python train.py --num_hidden_layers=10 --hidden_size=448 --num_attention_heads=7 --num_key_value_heads=7 --head_dim=64 --intermediate_size=2688 --vocab_size=32768 --hidden_act="squared_relu" --norm="rmsnorm" --norm_place="pre" --norm_eps=1e-05 --positions="rope" --rope_theta=10000.0 --rope_fraction=1.0 --qk_norm=true --attn_scale=0.141 --bias="none" --tie_word_embeddings=false --parallel_block=false --extras=["capped logits"] --init="normal" --init_std_qkv=0.0319 --init_std_o=0.00714 --init_std_up=0.0319 --init_std_down=0.00291 --optimizer="muon_variant" --learning_rate=0.0071 --lr_mult_down=1.5 --beta1=0.93 --lr_head=0.00464 --warmup_steps=0 --schedule="wsd" --decay_fraction=0.924 --decay_shape="exp" --final_lr_fraction=0.02 --batch_tokens=32768 --max_seq_len=2048 --doc_mask=true --train_tokens=374300000 --max_steps=11423 --dataset="wikipedia_en"
MLP neurons of a small language model. Each row is named by its layer, matrix (down: output weights) and neuron, and shows model dimensions 208-303. Each number is 128 + 24 x the weight over its row's rms, rounded and kept within 0 to 255.
After each neuron's rows, "fires before" lists the tokens most often just after its 100 highest values on Wikipedia text that the model never trained on. A number after a token or word is its count.

L7.down645 [147 138 133 144 118  85 123  81 163 124 130 120 122 121 131 134 135  99 120 108 141 100 132 130 114  84 116 132 125 116 122 171 112 112 152 134 119 140 113 117 102 111 165 142 125 109 113 109 159 162 136 125 110 109 136 120 138 127 146 115 143 142 116 154  67 133 144 137 176 140 164 119  90 146  95 115 162 104 110  89 115 115 132 125 146 169 136  88 123 160 149 131 117 136 158 119]
fires before: "of " 15, "and " 14, "to " 9, "in " 9, "on " 5

L7.down1507 [121 142 110 140 193 132 156 100 114 142  79 141 119 131 136 133 115 103 145 114 181 127  94 110 149 105  91 128 118 118 141 140 132 134  97 138 158 129 136 111 152 129 122 158 129 107 145 181 176 151  96 106 138 132 132 159 108 141 117 158 128 146 164 164 127  83  95  89 129 123 121  82 126 155 115 171 107 125 129 140 160 129 140 130 142 113  76 127  79 105 144  57 111 159 154 111]
fires before: "'" 33, ", " 19, ". " 15, "." 8, "' " 4

L7.down652 [122  88 100 102 123 133 112 128 165 125 162 131 154 141 133 123 127 182 134 132 109 112 112 120 141 118 164 112  91 120 123 137 118  85 111  97 158 153 172 110 129  91 144  80 140 149 123 133 118 112 119 121 156 144 117 124 155 141 132 122 153 171 188 153 120 130  88 124 178 146 153 139 132 159 132 148 149 120 124 160  91  99 113 102 157 144 155 139  88  93 172 121 107 103 133 117]
fires before: "– " 49, "(" 16, "\"" 8

L7.down1369 [124 137 120 124  97 101 110 168 134 140 139 127 148 174 141 153  86 124 123 127 145 102 105 191 157 144  97 127 141  88 150 106 133 149 141 122 116 100 165 139 154 135 117 116 126 134 142 171 110  82 113 137 145 147  90 105 116  92 120 139 121 153 162 124 128 142  89 138  92 120 151 145 131 131 119 128 172 133 119  89 126 174 119 152 164 117 121 125 133 118 119  76 130 127 129 139]
fires before: ". " 35, ", " 17, ") " 4

L7.down818 [107  91 144 104 132 124 108 115 134 185 145 107 116 168 146 144 139 101 140 150 131 126 134 119 128 107  98 166 147  97 154 157 132 144 173  95  98 126 130  82 135 119 123 151 138 104 140 143 140 122  90 132 117 138 172 140 168 122 115 118 104 129 170 117 140 140 169 103  76 192 147 124 106 137 132 134 100 172 131 116 116 140 160 131 172 128  79 120 111 172  95  63 118 155 122 183]
fires before: ", " 27, ". " 21, "." 13

L7.down42 [121 112 133 138 119 133 100 149 100 110 128 108  80 149 160 134 177 131 128  95 158 117 109 131 105 134 148  98 149 147 155 163 104 163 178 151 107 165  98 138 132 101 141 160 123  93  83 130 161 136 152  65 154 151 150 112 161 125 132 128 146 123 124  82 117 144  83 151 134 110 164  77 132 125 148 122 141  95 133 138 156 104 147 101 129 157  84 124 110 129 106 152 100 117 132 151]
fires before: "," 43, "\n" 21, "\n\n" 10

L7.down2530 [179 143 168 144 118 107 119 119 147 125 143 134 114 123 134 109 123 121 121 121 137 118  64 180 157 123 100 184 133 124 116 134 136 136  96 129 129 155 163 111 131 159  90 132 162 133 127 141 143 151 142 124 111  86 167 158 193 149 146 143 151 142 153 102 120 146 178 138  94 133 143 127 163 126  94 119 127 132 101 117 155 141 164 128 140 124 117 157  99 174 106 140 155 138 140 163]
fires before: "| " 79

L7.down1053 [107 124  90 146 135  92 158 154 135  92 100 152 148 128 149 118  84 146 122 111 123  95 150 147  96 120  83 138 136 138 153 121 135  87 113 124 174 112 147 126 132 138 124 115 134 106 105  93 136 158 117  97 162 144  94 139 138 144 143  83 121 125 119 130 135 139 112 106 111 121  94 172 165  97 136 110 154 110 138 137 146 141 118 174 133 118 163 135 165  99 117 108  97  94 113 115]
fires before: ", " 30, ". " 24, "." 9, "in " 5

L7.down1562 [145 131  89 139 125 153 154 168 147 122 161 141 126 124  95  97 125 130 128 127 159 134 114 169 134  87 113  96 112 149 131 151 141 126 106 133 127  83 115 127 118 117 157 167  94 171 115 119 121 100 108 129 160 137  84 139 133 103 123 103  69 145 116 115 103  97  85  97 107 102 169 120 133 169 115 151 125 107 106  84 157 143 151 103 165 102  82 149 126 112 121 146 145  83 174 121]
fires before: "\n\n" 26, ", " 21, "." 21, ". " 17, "\n" 9

L7.down572 [154  91 137  97 115 109 154 101 130 115  97 115 127 121 141 106 128 102 148 109 106 104 140 161 176 155 185 121 125  84 158 113 135 117 140 110 144 108 125 141 130  88 136 117  62 142 150 105 139 115 128 109 163 153 114 123 117 137 162 118 126 133 119 140 145  99 121 156 103 155 143 116 108 101 131 145 128 117 103 117 158 121 122 109 153 118 141 120 155 190 104 133 123 120 167  99]
fires before: ", " 67, ". " 17, "." 7

L7.down2386 [118 113 165 144  99  97  96  99 130 148  93 127 152 147 124 148 133 184 137 109 148 113 134 156  95 121 146  93 116 139 109  98 114 158 102 149 142 142 150 152 143 134 143  91 141 108  88 156 122 123 131 110 100 193  88 145 178 139 134 189 159 119 121 138 131 150  94 116 139 101 144 134 122 122 145 123 139 118 147 148 108 114 107 145  87 142 136 135 112 143 157 154 149 104 117 151]
fires before: "\n" 29, "\n\n" 19, " " 7, "episodes " 4

L7.down1697 [142 114  97 133 119 136 119 117 109 149 152 112 113 139 109 115 172 143 165 116 116  66 146 144 120  77 141 183 112 118 110 137 136 132 180 127 124 179 150 140 133  82 119 112 140  82  87 119 149 147 142 118 134 118 109 159 128 125 147  91 112 116 112 139 138 144 153 143 112 124 138 138 111  95  84 114 142 139 105 104 157 116 130 120 125 154 142 156 124 120 117  99 137 108 113 136]
fires before: "3" 15, "7" 11, "2" 9, "0" 8, "1" 8, "4" 7

L7.down1611 [125 103 128 151 144 160 123 103 105  96 123 142 146 174 129 107 135 151 117 100 106 180 140 129 159 149 136 152  96 194 131  93 136 106 132  61 169 103 123  94 126 137 123 118  77 141  94 119 132 145  72 136 121 155 125 115 133 191 125  88 144 132 128 123  89 105  96 133  99 126 170 127  99 116 118  79 129 114 184 198 135 146 107 165 129 136 132 113 126 106 149 183  98 152 103  91]
fires before: "(" 31, "\\" 23, "and " 5, "to " 4

L7.down1396 [122 124 142 116 151 117 127  98 133 111 150 159 134 112 101 109 129 127 120  96 160 104 146 139  69 143 101 122 161 145 122 123 145  95 107 156 120 188 137 116 110 139 113 141  88 104 123  95 109 107 118 149 126 150  79 159  93 148 139 109 106 118 130 121  99  90  98 140 135 123 147 136 131 120 113 138 136 106 126 155  85 102 154 134 143 130 131 123 174 131 147 117 176 100 118 142]
fires before: ", " 32, ". " 19, "==" 11, "." 4

L7.down1849 [178 109 105 132 100 103 153 148 122 147  88 112 106 147 193 153 135 138 146 122 126 151 116 127 135 104 145 142 122 133 104 108 139 136 138 126 104 147 144 161  85 108 147 139 175 178 105 157 141 140 135 130 148  80 110 122 141 108 129 133 120 108 130 115 160 141 166 155 138 123 105 150 147 116 115 161 139 123 127  97 113 134 109 155 120 168 132  94 132  93 135 119 121 135 167 110]
fires before: "in " 28, "by " 22, "of " 8, "with " 5, "on " 5

L7.down1832 [137 125 122 125 135 155 115 105  84 200 140 122  67 129 139 155 163 139 106 129 147 129 118 108 153 106 127 157 138 150  90 128  99 114 134 102  88 152 124 189 105 133 149 134 119 168 163 123 132  86  95 136 106 127 132 137  95 111 140 123 151  92 114 137 127 131 125 114 154 135 130 179 145 140 131 128 103 157 106 104 118 178 146 112 152 114 118 146 142 123 122 102 101 121 167 109]
fires before: "was " 21, "is " 11, "of " 9, "in " 7, "has " 4

L7.down352 [143 108 144 127 112 110 100 119 126  91 129 154 112  83 135 106  97 152 151 124 168 132 145 113 118 123 111 114 135 111 148 125 168  92 143 138 153  84 123 120 140 107 110 137 127 110 101  77 141 125 122 116  99 131  52 138 173 138 164 127 157 149 120 125 117 185  99 197 102 112 155 140 138  95 140  85 130 144 125 132 126 122 117 119 121 117 132 116 154 146 132 144 143 113 126 143]
fires before: ", " 60, ". " 21, "." 10, "'" 5, "\n\n" 4

L7.down202 [105 138 113 127 107 105 125 125 103 160 125 126 117 163  88 120 144 133 166 139 129 170 166  96 129 101 115 115 153 157 118 151 121 130 153 109 145 114 164 160 103 155 134  92 163 155 156 119 111 138 106 134 111 124  92 169  94 121  94 189 134 122 149 109 143  98 141 120 127 146 108 142 108 129 139 102 143 180  98 132 143 143 144 140 153 159 135 130 141 137 147 127 118 128  86  82]
fires before: "(" 64, "is " 9, "(/" 4, "was " 4

L7.down2152 [132 117 126 160 199 128 116 142 114 129 119 105 139 120 119 157 111 135 142 129 134 113 115 129 106 106 161 134 146 152 130 153 125 161 133 107 169 123 114 138 210  82 138 118  69 113 100 124 150 127 137 163 136  90 111 123 112 147 167 136 116 173 205 139  85 169 117 151 140 131  99 173 108 133 116 170 173 127 136 136 115 126  97  76 109 165  96 149 126 127 115 132 136  98  99 112]
fires before: ")" 32, ") " 15, "). " 10

L7.down1200 [111 124 117  91 131 142 192 124 108 167 148 108 127 136 115 148 165 119 136  83 102 114 122 138 145 107 135 144 131  96 108 133 139 139 131 133 139 133 112 137 112 155 119 134 129 141  84 107 157  88 115 121  86 126 158 123 119 151 131  84  96 168 115 122 168 157 125 120 126 149 157 158 121 126  82 137 112 139 112 126 149 134 147 145 171 138 127  96 138 151 101 107 110 122 120 113]
fires before: ". " 55, "-" 6, "| " 5, ", " 4

L7.down233 [117 136 163 117 124 120 147 110 156 133 127 152 134 162 165 188 133 192  88 142 135 117 115 124 119  83 105 117 143 158 105 109 120  90 172 156 111 125 137 144 153 154 114 142 151 113 153 145 159 162 126 156 127  98 129 124  88 145 111 139 100 113 117 135  96  85 144 105 143 107 139 119  94 161 145 142 140  90 145 106 109 137 150 159 116 146 115 133 106 120 167 128 142  95 135 108]
fires before: "to " 30, "from " 13, "on " 9, "in " 7, "that " 6

L7.down2422 [203  43 140 151  99 117 112 101 135  74  96 134 105 131 104 182 117 141 114  87 106 100 136 130 136 144  99 107 154 159 131 122 103 149 107 161 117 141 114 131 178 128 133 112 144 117 122 137 150 133 139 147 173 116 155 157  99 150  94  98 130 125 116 107  83 178  88 118 128 133  84 147 126 160 146 140 126 167 106 103  92 107  96 164 159 127 157 125 139 119 176 136 152 104 131 155]
fires before: "| " 27, "May " 6, "|" 5, "7 " 5, "2 " 5, "Ret " 4

L7.down1731 [139 116 112 135 130 119 119 107  89 147 157 105 160 105 127 104 132 140 133 138 168 132  85 130  81  99  80 118 149 145 142 133 114 126 131  78 102 118 153 109  81 104 128 112 133 126 118 117 136 105 134 156 138  95 164 124 138 119  87 146 136 176 115 144 170 109 129 164  83 143 142 109 120  93 114  95  99 124 129 121 134 153 148 104 108 132  98 137 111 132  93 150 160  92 169 131]
fires before: "\n" 68, "of " 8, "| " 4

L7.down1157 [148 107 141 106 148 115 145 123 138  96 113 187 140 127 143 113 111 122 106 106 146  75 151 111 105 115  95 147 125 136  70 125 120 133 130 131  78 143 136 125  96 112  81 120 118 155 123 140 150 126 143 119 131 127 115 111 130 130 136  99 113 147 154 139 107 155 120 144 119 103 183  95 133 155 147 128 172 132 130 121  66 141 139 158 124 133 158 173 130 108 120  91 124 149 118 105]
fires before: ", " 37, ". " 16, "." 6

L7.down1480 [175 135 124 143 155 158 149 124 128  91 127 123  84 114 155 126 155 143 163 119 131 114 140 111 152  96 103 153  83 104  86 114 145 161 149  95 119 125 103  74 122 138 157 167  62  89 133 150  94 115 112 155 114 122 134 128 147 160 133 106 142 157 104 106 138 112 140 146 124 112 157  95  93  88 139 138 103 105 124 160 170 107 116 155 108 124 122 185 142 135 150 114 121 108 133 129]
fires before: "| " 43, "|" 13, ". " 6, "1" 4

L7.down2490 [161 112 103 116 114 116 156 121 128 122 128 136  72 136 110 117 126  97  89 120 161  91 144 140  82 111 123 131 162 155 163 135 104 180  83 101 145 124 113 146 165 123 100 146 123 100  79 199 128 149 115 123 111 163 123 103 175 125 135 110 128 145 139 115 127 113  92 141 127 142 131  82 153 134 136 155 109 163 103 130 135  97  92 134 153 123 160 144 126 163 152 130 123 116  90 115]
fires before: ", " 29, ". " 25, "'" 24, "." 8, "heart " 4

L7.down134 [156 155 163 111  97 107 180 149 137 151 161 114 110 148 116 156 138 145 114 167 151 109 160 104 161 141 133 136 149  98 126 155 132 145  85  71 111 133 165 136 125 171 107 140  98 178 154 148 125 130 148 114 155 152  97 117 119 108 160 168 105 150 141 132 155 111 140  94 139 113 152 163 148 126 163 147 101 129 133 137 101 184 130 154 117 135 115 121  99 158 160 137 116 119 134 130]
fires before: "of " 45, "and " 8, "in " 4, "by " 4

L7.down930 [171 111 121 146 164 165 109 116 146 140 103 137 150 117 126 115 107 157 106 118 102  98 133 110 106  54 130  98 123 159 121 159 136 105  90  78 130 164 138 140 158 127 148 119 116 103 110 157 143 134 130 130 122 152 173 126 142 111 131 111 135 155 131 147 177 124 132 138 120  94 129  87 118 146 115 121 104 146 131 170 159 144 183  55 138 147  95 111 131 101 156 110 109 144  89 142]
fires before: "of " 59, "'" 11

L7.down1014 [106 153 147 120 150  95 142  95 104 121 107 142 115 152 115 108 146 149  97 137 116 142 136 124 145 170 128 103 169 123 132 127  95 116 154 168  97 161 164 151 124 161 130 132 134 135 129 162 121  92 151  91 140 152 107 126 166 130 130  96  47 165 140 137 117 102  91 137 106 156 128 110 156 105 130 150 148 146 176 176  84 145 134 137 126 155 138 140 100 143 157 101 102 106 141  92]
fires before: "'" 42, ", " 16, ". " 6, "==" 4

L7.down1435 [160  93 118 121 105 119 150 127 134 125 101 123 119 106 130  89 133 134 135 117  79 112 140 162 156 157 122 122 166 148 111 151 101 109 171 107 129 117 113 128 137 100  96 148 120 129  95 119 133 166 158 125 154 175 132 149 163 125 131  82 159 126 115  87 130 143 121 140 115 157  85 121 119 141 102 101  97 154 133 107  99  77  96 127 111 154 141 106 140 151 115 150 119 117  63 133]
fires before: ": " 22, ", " 19, ". " 16, "." 6, "\n\n" 4, "==" 4

L7.down869 [100 156 142 161 133 128 126 154 172 141 123 181 111 187 123 109 165 185 128 113 113 164 130 102 118 151 129  87 132 109 151 172 154 120 134 129 105  99 120  69 133 115 123 143 154 117  99 163 134  96 121 119 117 148 148 135 132 155 125 152 155 186 145 118 125 106 105 122 117 113 111 157 136 145 124 121  95 152 142 116 139 149 125 121 128 104 108 135 121 118 119  93 143 103 100 130]
fires before: "\" " 60, ") " 10, "\") " 5, "\", " 4

L7.down1997 [114 123 149 128 110 145 142  72  89 112 179 104 112 150 129 138  97 128 127 120 180 130 128 101 125 155 154 114  88 125 136 122 149 128 107 122  84 133 109  84 134 114  88 147 159 111 127 120 136 115 151 151 100 128 110 157  99 135  90  80 167 134 107 108 126 113  97 122 169 159 161 142 130  75 139 169 115 121 107 165 159 147 203 131 120 140 160 126 127 124 152 126 111 168 151 163]
fires before: "0 " 26, "1 " 21, "1" 13, "| " 13, "2 " 10, "0" 5

L7.down2324 [116 133 129  94 134 115  77 127 145 116 104 141 134 141 153 160 147 123  96 107 116 178 166 135 155 106 144 161 137 113 113 158 101 163 152 111 115 126 120 123 122 108 135 114 105 137  83 184 144 113 145 146 126 131  40 138 148 183 152 191 121  87 105 134 172 139 125 130 158 118 146  82 137 125 165 117 169  96 140 124 137 174 128 135 132 126 120  90 168 142 113 175 144 151  92 131]
fires before: "of " 20, "to " 9, "for " 9, "and " 8, "on " 5

L7.down893 [124 113 109 140  89 109 142 122  76 136 114 109  92 130 150 128 145 166 116 118 117 103 171 111 112 119 130 150 133 109 115 128  89 127 141 127 115 150  94 138 113  91 112 111 154 117 166 163 169  92  80 138 106 128 145 135 143  63 126 131 122 110 116 106 170 110 139  96 140 144 103 110 136 151 154 178  93  94  97 105 132 153 139 107 138 121 203  98 119 113 133 146  91 141 173 101]
fires before: "of " 24, "and " 10, "in " 9, "for " 9, "to " 4

L7.down1177 [ 97 131 117 137 175 129 131 146 115 138 151  97 133 110  98 149 132 132 135 150 143 142 149 123 145 124 123 148  92 119 111 149 162 109 110 131 156 173 123 119 113  99 122 112  91 118 110 115 153 138 139 101 114  90 111 124 135 111 164 173 105 117  91 138 167 112  62  78 144 120 135  86 109 125 132 127 123  83 130 137 161 120 177 128 103 164 110 140 144 143 127 155 194 131 150 171]
fires before: "and " 20, "in " 12, "of " 10, "as " 9, "for " 6, "by " 6

L7.down1245 [147 123  99 141 107 106 180 116 114 118 108 120 108 141 169 154 114 122 114 133 114 120 150 129 139  61 151 115 136 109 137 165 105 169 136 144 118 122 154 134 137 111 144 125 166 143 125 127  86 124 121 144 181  93 107 134 141 108 126 178 113 160  95 149 124 109 151 117  93 139 113 115 113 120 144 124 107 141 111 135 114 115 160 122 126  99 131 119 128 107 129 148 125 129 168 101]
fires before: "of " 81, "and " 7

L7.down752 [155 138 111 121 148 143 136 122 137 129 119  88 136 199 101 112 141 143  98 140 150  89 132 113 132  88 148 146 128 112 143 122 135 122 108 105 118 132 125 135 113 115 134 137 127 146 155 138 147 134 127 134 130 175  99 112 198 126 157 130 118 186 151 145  85 118 102 131 177 146  77 136 142  94 147  97 132  90 125 159 133 125 152 132 149 141 110 124 143 122 127 135 130 116 123 100]
fires before: "of " 45, "for " 14

L7.down121 [106 152 113 121 157 148 132 128 107 134 141 141  95 140 118 145 135 134 123  82 102 125 174 146 113 107 153 167 156 171 143 111 141  74 168 137 143 132 173 122 122 143  89 166 112 113  87 124 209 107 142  89 129 149 125 136 145 109 109 151 120 150 153 169 158 122 115 113 154 161 163 145 127 156 113 133 148 157 148 139 124  89 112 120 112 157  71 122 131 144 109 101 140 171 109 129]
fires before: ", " 44, ") " 29, "), " 12

L7.down2271 [128 145 130 155 141 121 117 146 126 129 137 147 117 141 118 119 106 107 183 137 195 105 107 135 119 164 113 128 105 134 112 137 151 178 163 145 139 118 122 135 195 114 145 106 105  90 119 144 121 119  95  93 131 122 114 113 127 122 141 160 146 141  87 115 130 127 146 143 147  88 106 139  93  82 129  99 104 138  94 162  98 108 131 114 113 122 133 150 135 146 119 197 103 112 126 141]
fires before: ")" 43, "\n" 13, "\n\n" 13, "in" 10, ") " 8

L7.down47 [ 84 149 115  88 110  80  98  89 140 142 103 133 141  99  82 119 124 111 130  85 178 169 188 112 115 113  92 118 124  88 125 127 129 133 135  96 155 135 134 118 127 155 146  96 166 147 120 113  91 108 115 124 130  93 111  77 173 141 119 142 157 172 124 148 148 126 140 128 161 118 139 130 124 116 142 126 122 119 113 145 108 156 176 117 123 119 156 115 138 169  90 145 117 148 129 138]
fires before: "of " 18, "to " 14, "for " 6, "in " 6, "from " 5, "was " 4

L7.down2658 [109 164 150 180  97 122 107 128 113 142 124 120 123 129 135 153 113 134 144 160 161 110  98 181 136 118 106 152 141 130 145 154 102 177 132  97 115  98 111 118 100 122 142 129 108 114 103 108 138 206 167 174 123 146 135 119 146 127 109 164 122  74 117 135 112 126 122 124 122 138 121  91  75 121 129 144 128 104 122 142 132  96 110 143 106 124 142 135 112 118 124 154  93  78 100 127]
fires before: "\n\n" 89, "\n" 6

L7.down219 [131 131  84  99 103 147 110 136 117 149 113 104 120 168 134 121 168 162 113 115 149 117  76 149 119 108 115 104 141 121 124 114 134 147  99 138 127  79 102 155 145 117 130 157 119  83 140 178 119 155 154 149  80 169  97 122 104 110 144 133 125 138  91 124  99 167 142 115 135 113 138 137 105  98 150 100 109 144 132 122 142  96 152 143 101 146 101 145 131 175 137 128 119  70 145 141]
fires before: "," 57, "1" 4

L7.down597 [114 114 154 107  99  97 150  84  83 123 107 120 122 134 169 111 132 116 133  99  87  86  97 139 145 137 128 147 134  91 122 128 122  83 108 112 115 170 123 169 123 105 119 146 130 144 126 131 111 122 164  94 163 103  83 145 112 133 143 127 133 159 130 136 110  88 109 116 111 116 145  72 142 138 182 103 129 117 113 137 121 106 111 100  99 142 106  88 107 173 134 133 110 114 128  81]
fires before: ", " 26, "\n" 16, "'" 12, ") " 11, ". " 9, " " 6

L7.down1904 [153 141 120 134 118 144 151 117 114 100 108 139 130 170 139 189  89  75 109 120 183 112  97  93 174 104 100 148 123 121 140 140 169 138 112  97 114 143 172 139 178 130 136 129 148 131 106 164 151 103  92 111 150 125 125 155 115 119 124 138 110 142 110 176 128 156 143 150 143 139  86 113 164 169 109 191  98 188 141 124 152 139 125 134 143 124 102 107 120  52 137  68 135 113 171 128]
fires before: "', " 46, "'" 35, "' " 4

L7.down208 [119 134 148  88 132 151 148 136 101 157 140 157 102 117  87 169 122 114 110 147 113 153 162 144 151 142 136 150 116 130 115 115 118 123 129 122 113 131 132 128 115 137 135 171 114 131 125 105  72 119 137 141 140 145 169 135 133 131 130 104 154 112  86 148 105 131 125 136 138  95 138 153  78 160 100 121 107 124 143 129 101 133 144 185 148 131 120 122 121 146 117 124 126 117 130 106]
fires before: "| " 29, ". " 18, ") " 6, "|" 4, "\n" 4

L7.down1779 [160 128 136 110 137 131 116 119 111  97  95 149 181 135 124 128 120 113 144 132 172 112 105 113 112 131 109 109 122 100  99 114 111 102 137 113 166 115 118 120 115 157 147 113 124 131 108 105 140 141  97 139 116 118 124 106 102 141 146 106 149 121 127 116 123  78 132 124 138  64 136  85 126 156 117 116 145 140 151 112 123 149 101  95 117 161  95 149 118 114 119 127  99 142  92 139]
fires before: "s " 34, "'" 16, "’" 5

L7.down1927 [111 137 152 145 165 134 142 134 114 157 168  88 105 159  96 145 139  85 118 113 156 130 155 113 125 123 180 105 128 140 118 103 154 146 116  97 120 118 131 105 142 163  78 140 121 140 134  98 169 127 118 149 115 112 134 156 151  90 153  98 102  74 141 153 152 108 155 152 127 134 120 167 139 143 106 162 137 149 154 101 115 113  82  88 141 163 178  94 156 127 137  72 131 156 109  81]
fires before: ")" 73, ", " 4, "pen" 4

L7.down2655 [124 149  93 151 115  89 111 115 103  51 117 102 149  93 127 133 128 103 145 131 145 159 166 150 138 146 116 124 144 142 137 109 129 113  87 144 159 112 137 163 108 138 112 144 153 109 117  76 100 116 107 107 154 131  94 145 200 143 181 141 126 119 124 155 130 109  85 188 141 175 115  95 134 109 108 129 149 124 141 140 125 130 103 121 135  94 138 127  97 148 137 153 104  94  97  89]
fires before: ", " 27, ". " 24, "| " 17, "." 8

L7.down1419 [147 111 122  87  93 159 154  94 106 109 148 152 123 168 104  96 143 128 102 106 108 128 138 133 191 135 131 149  86 132  99 118 119 114 116 131 116 162 135 111  64 160 130 172 117 137 146 114 136 131 141 129 143 174  92 141 135 138 173 103 116 103 120  53  88  98 108 111 136 154 136 142  99 158 111 168 174  96  96 149  93 174 187 144 149 144 123 139 114 130 150 130 163 134 135 138]
fires before: ". " 43, "." 9, "(" 4

L7.down2367 [ 91 131 154 134 139  94 132 114 122 105 121 123 149 139 103 132 125 133 149 154 137 127 133  80 110 131 128 133 106 158 121 104 106 132 124 130 159 120 107 130 152 170 138 139 151 108  83  93 131 124 129 130 130 145 104 125 122 136 117  86 145 119 113 111 108  90 134 111 105 159 111 144  69 135 102 110 155 152 170 118 157 200 167 189 123 147 138 126 141 116 160  89 138 177  75 185]
fires before: "199" 25, "0" 13, "1" 9, "0 " 5

L7.down1545 [127 110 137 143 123 152  97 180 109 165 105 127  86 147 145 133 127 179 145 109 125  97 120 107 171 104  96 109 132 140 159 104 127 117 119 155 116 156 137 143  98 136 121 131 171  84 123 117 128 109 145 124  98 147 142 153 190 150 116 130 106  65  99 113 124 158 110  98 130 120 158 139 112 119 148 138 125 116 162  66 153 129 154 123 116 148 133  82 156 134 111  95 118 112 140 152]
fires before: "|" 24, ":" 15, "3" 11, "\"" 7, "4" 6, "2" 6

L7.down380 [138 173 107 167  96 125 113 140 152 109 122 127 139 124 141 144 151 103 121 174 115 136  90 113 123 112 111  88  99 132 118 151 126 144 145 112 122 146 148 108  96  96 121 130 141 153 126 114 128 136 156 149 140 127 106 128 131 126 108 107 156 160 107 126 115 107 135 134 157 162 109 112 134 121 141 111  90 120 148 153 101 153 133 131 135 109  86 176  88 126 146 121  82  74 117 118]
fires before: "\n" 54, ", " 7, "- " 6

L7.down226 [ 70 151 149 132 135 125 149 138 119 133 139 117  95 145 150 143 176 160 155 128 115 119 119 138 132 138 140 141 131 117 123 130 137 140 121 117 114 132 145 147  72 172 110 120 125 144 121 134 107 133 128 140 125 175 107 142 129 125 125 152 141 178 125 136 125 121 125 158 135  92 130 149 125 171 131 129 124 152 161 126 111 154 145 143 137  90 117 123 114 148 128 132 130 106 121 150]
fires before: "\n\n" 53, ", " 9

L7.down962 [131  88 121 123  92 140 121 167 133 147 133 143 129 154 118 136 151 136  95 153 137 144 117 134 106 144 136 145 123 131 145 112 125 121 125 147 148 115 122  97 139 127 127 128 114 109 144 148 135 107 113 141 125 129  95 133 158 147 106 107 190 102 127 131 123 145  89 153 140 152 106  76 145 158 110  99 111 105 126 127 117 138 136 151 115 110 164 109 157  97 165 145 102  83 131 128]
fires before: "| " 51, "|" 4

L7.down2267 [129 134 117 133  88  93 147 153 125 140  88 115 163 153 108 151 162 167 122  99  91 154 121 109 131 141  98 140 138 123 126 146 110 152 115 131 113 185 115 167 124 130 110 155 126 122 147  95 129 113 177 141 136 122 121 118 143  97 144 147 124 154 177 100 124 136 187 154 132 149 106 126 149 134 135 151 133 108 129 116 132  93 174 132 137 124 168 114 141 150 150 103 122 116 149 113]
fires before: "in " 53, "on " 13, "at " 7, "as " 4

L7.down1093 [167 139  83 113 137 135 160 125 140 140 147 115 110  82 134 119 149 193  93 141 158 131 132 100 119 157 135 108 119 153 107 141 153 143 118 137 128 104 124 120 140 158 148 113 142 120 143 118  94 131 129 140 157 129  85 123 150 113 124  83 150 122 167 143 118 137 139 139 150 134 107 105 128 128 132 152 145 140 131  89 139 110  88 151 116 172 130 108 105 149 148 133  91 144 118 136]
fires before: "(" 23, "\n" 16, "\n  " 11, "| " 8, ": " 6

L7.down1025 [110 138 105 109 138 179 159 108  88 153 180 110  76 130  96 124 110 140  95 107 165 109 118 146 157 168 110 103 124 124 132 118 120 144 130 120 121 171  97  83 120 119 128 126 152 132  88 104 142 121 146 143 151 151 132 141 146 111 135 137 122 111 114 164 152 166 153  83 140 112 131 162 125 127  79 123 149 128 151 177 119 132 142 129 140 127  79 147 148 147 135 159 123 102 113 123]
fires before: "0 " 42, "1 " 27, "- " 12

L7.down1559 [124 154 129 122 138 129  84 124 104 132 135 107  62 138 110 177 138 146 110  68 113 149 120 111 116 105 150 128 111 142 112 155 151  90 119 169 121 125 154  92 142 139 107 124 123 185 145 162  95 109  94 131  95 130 140 145 155 144 108 124 104 146 127 139 170  85  89 127 115 136 103 162 141 149 139 144 100 167 188 107 118 165  91 117 132 127 103  98 130 106 144 104 124 108 142 142]
fires before: ", " 80, "\" " 8, "s " 4

L7.down73 [106 124 154 160 142 144 131 138 113 127 179 103 127 151 135 104 151 111 111 154 110 137 158 149 140 156 140 134 106 160 140 130 125 116 149 114 126 100  93  90 104 159 114 126 122 182  81  77 121  86 130 145  94 154 122 120 115 127 142 116 122 183 101 131 134 107  93 111 147 165 130  85  98 144  72 161 142 136 115 121 105  67  89 126 121 100 137 137 136 112 163 165 103 133 123 107]
fires before: "1 " 21, "0 " 21, "2 " 11, "3 " 8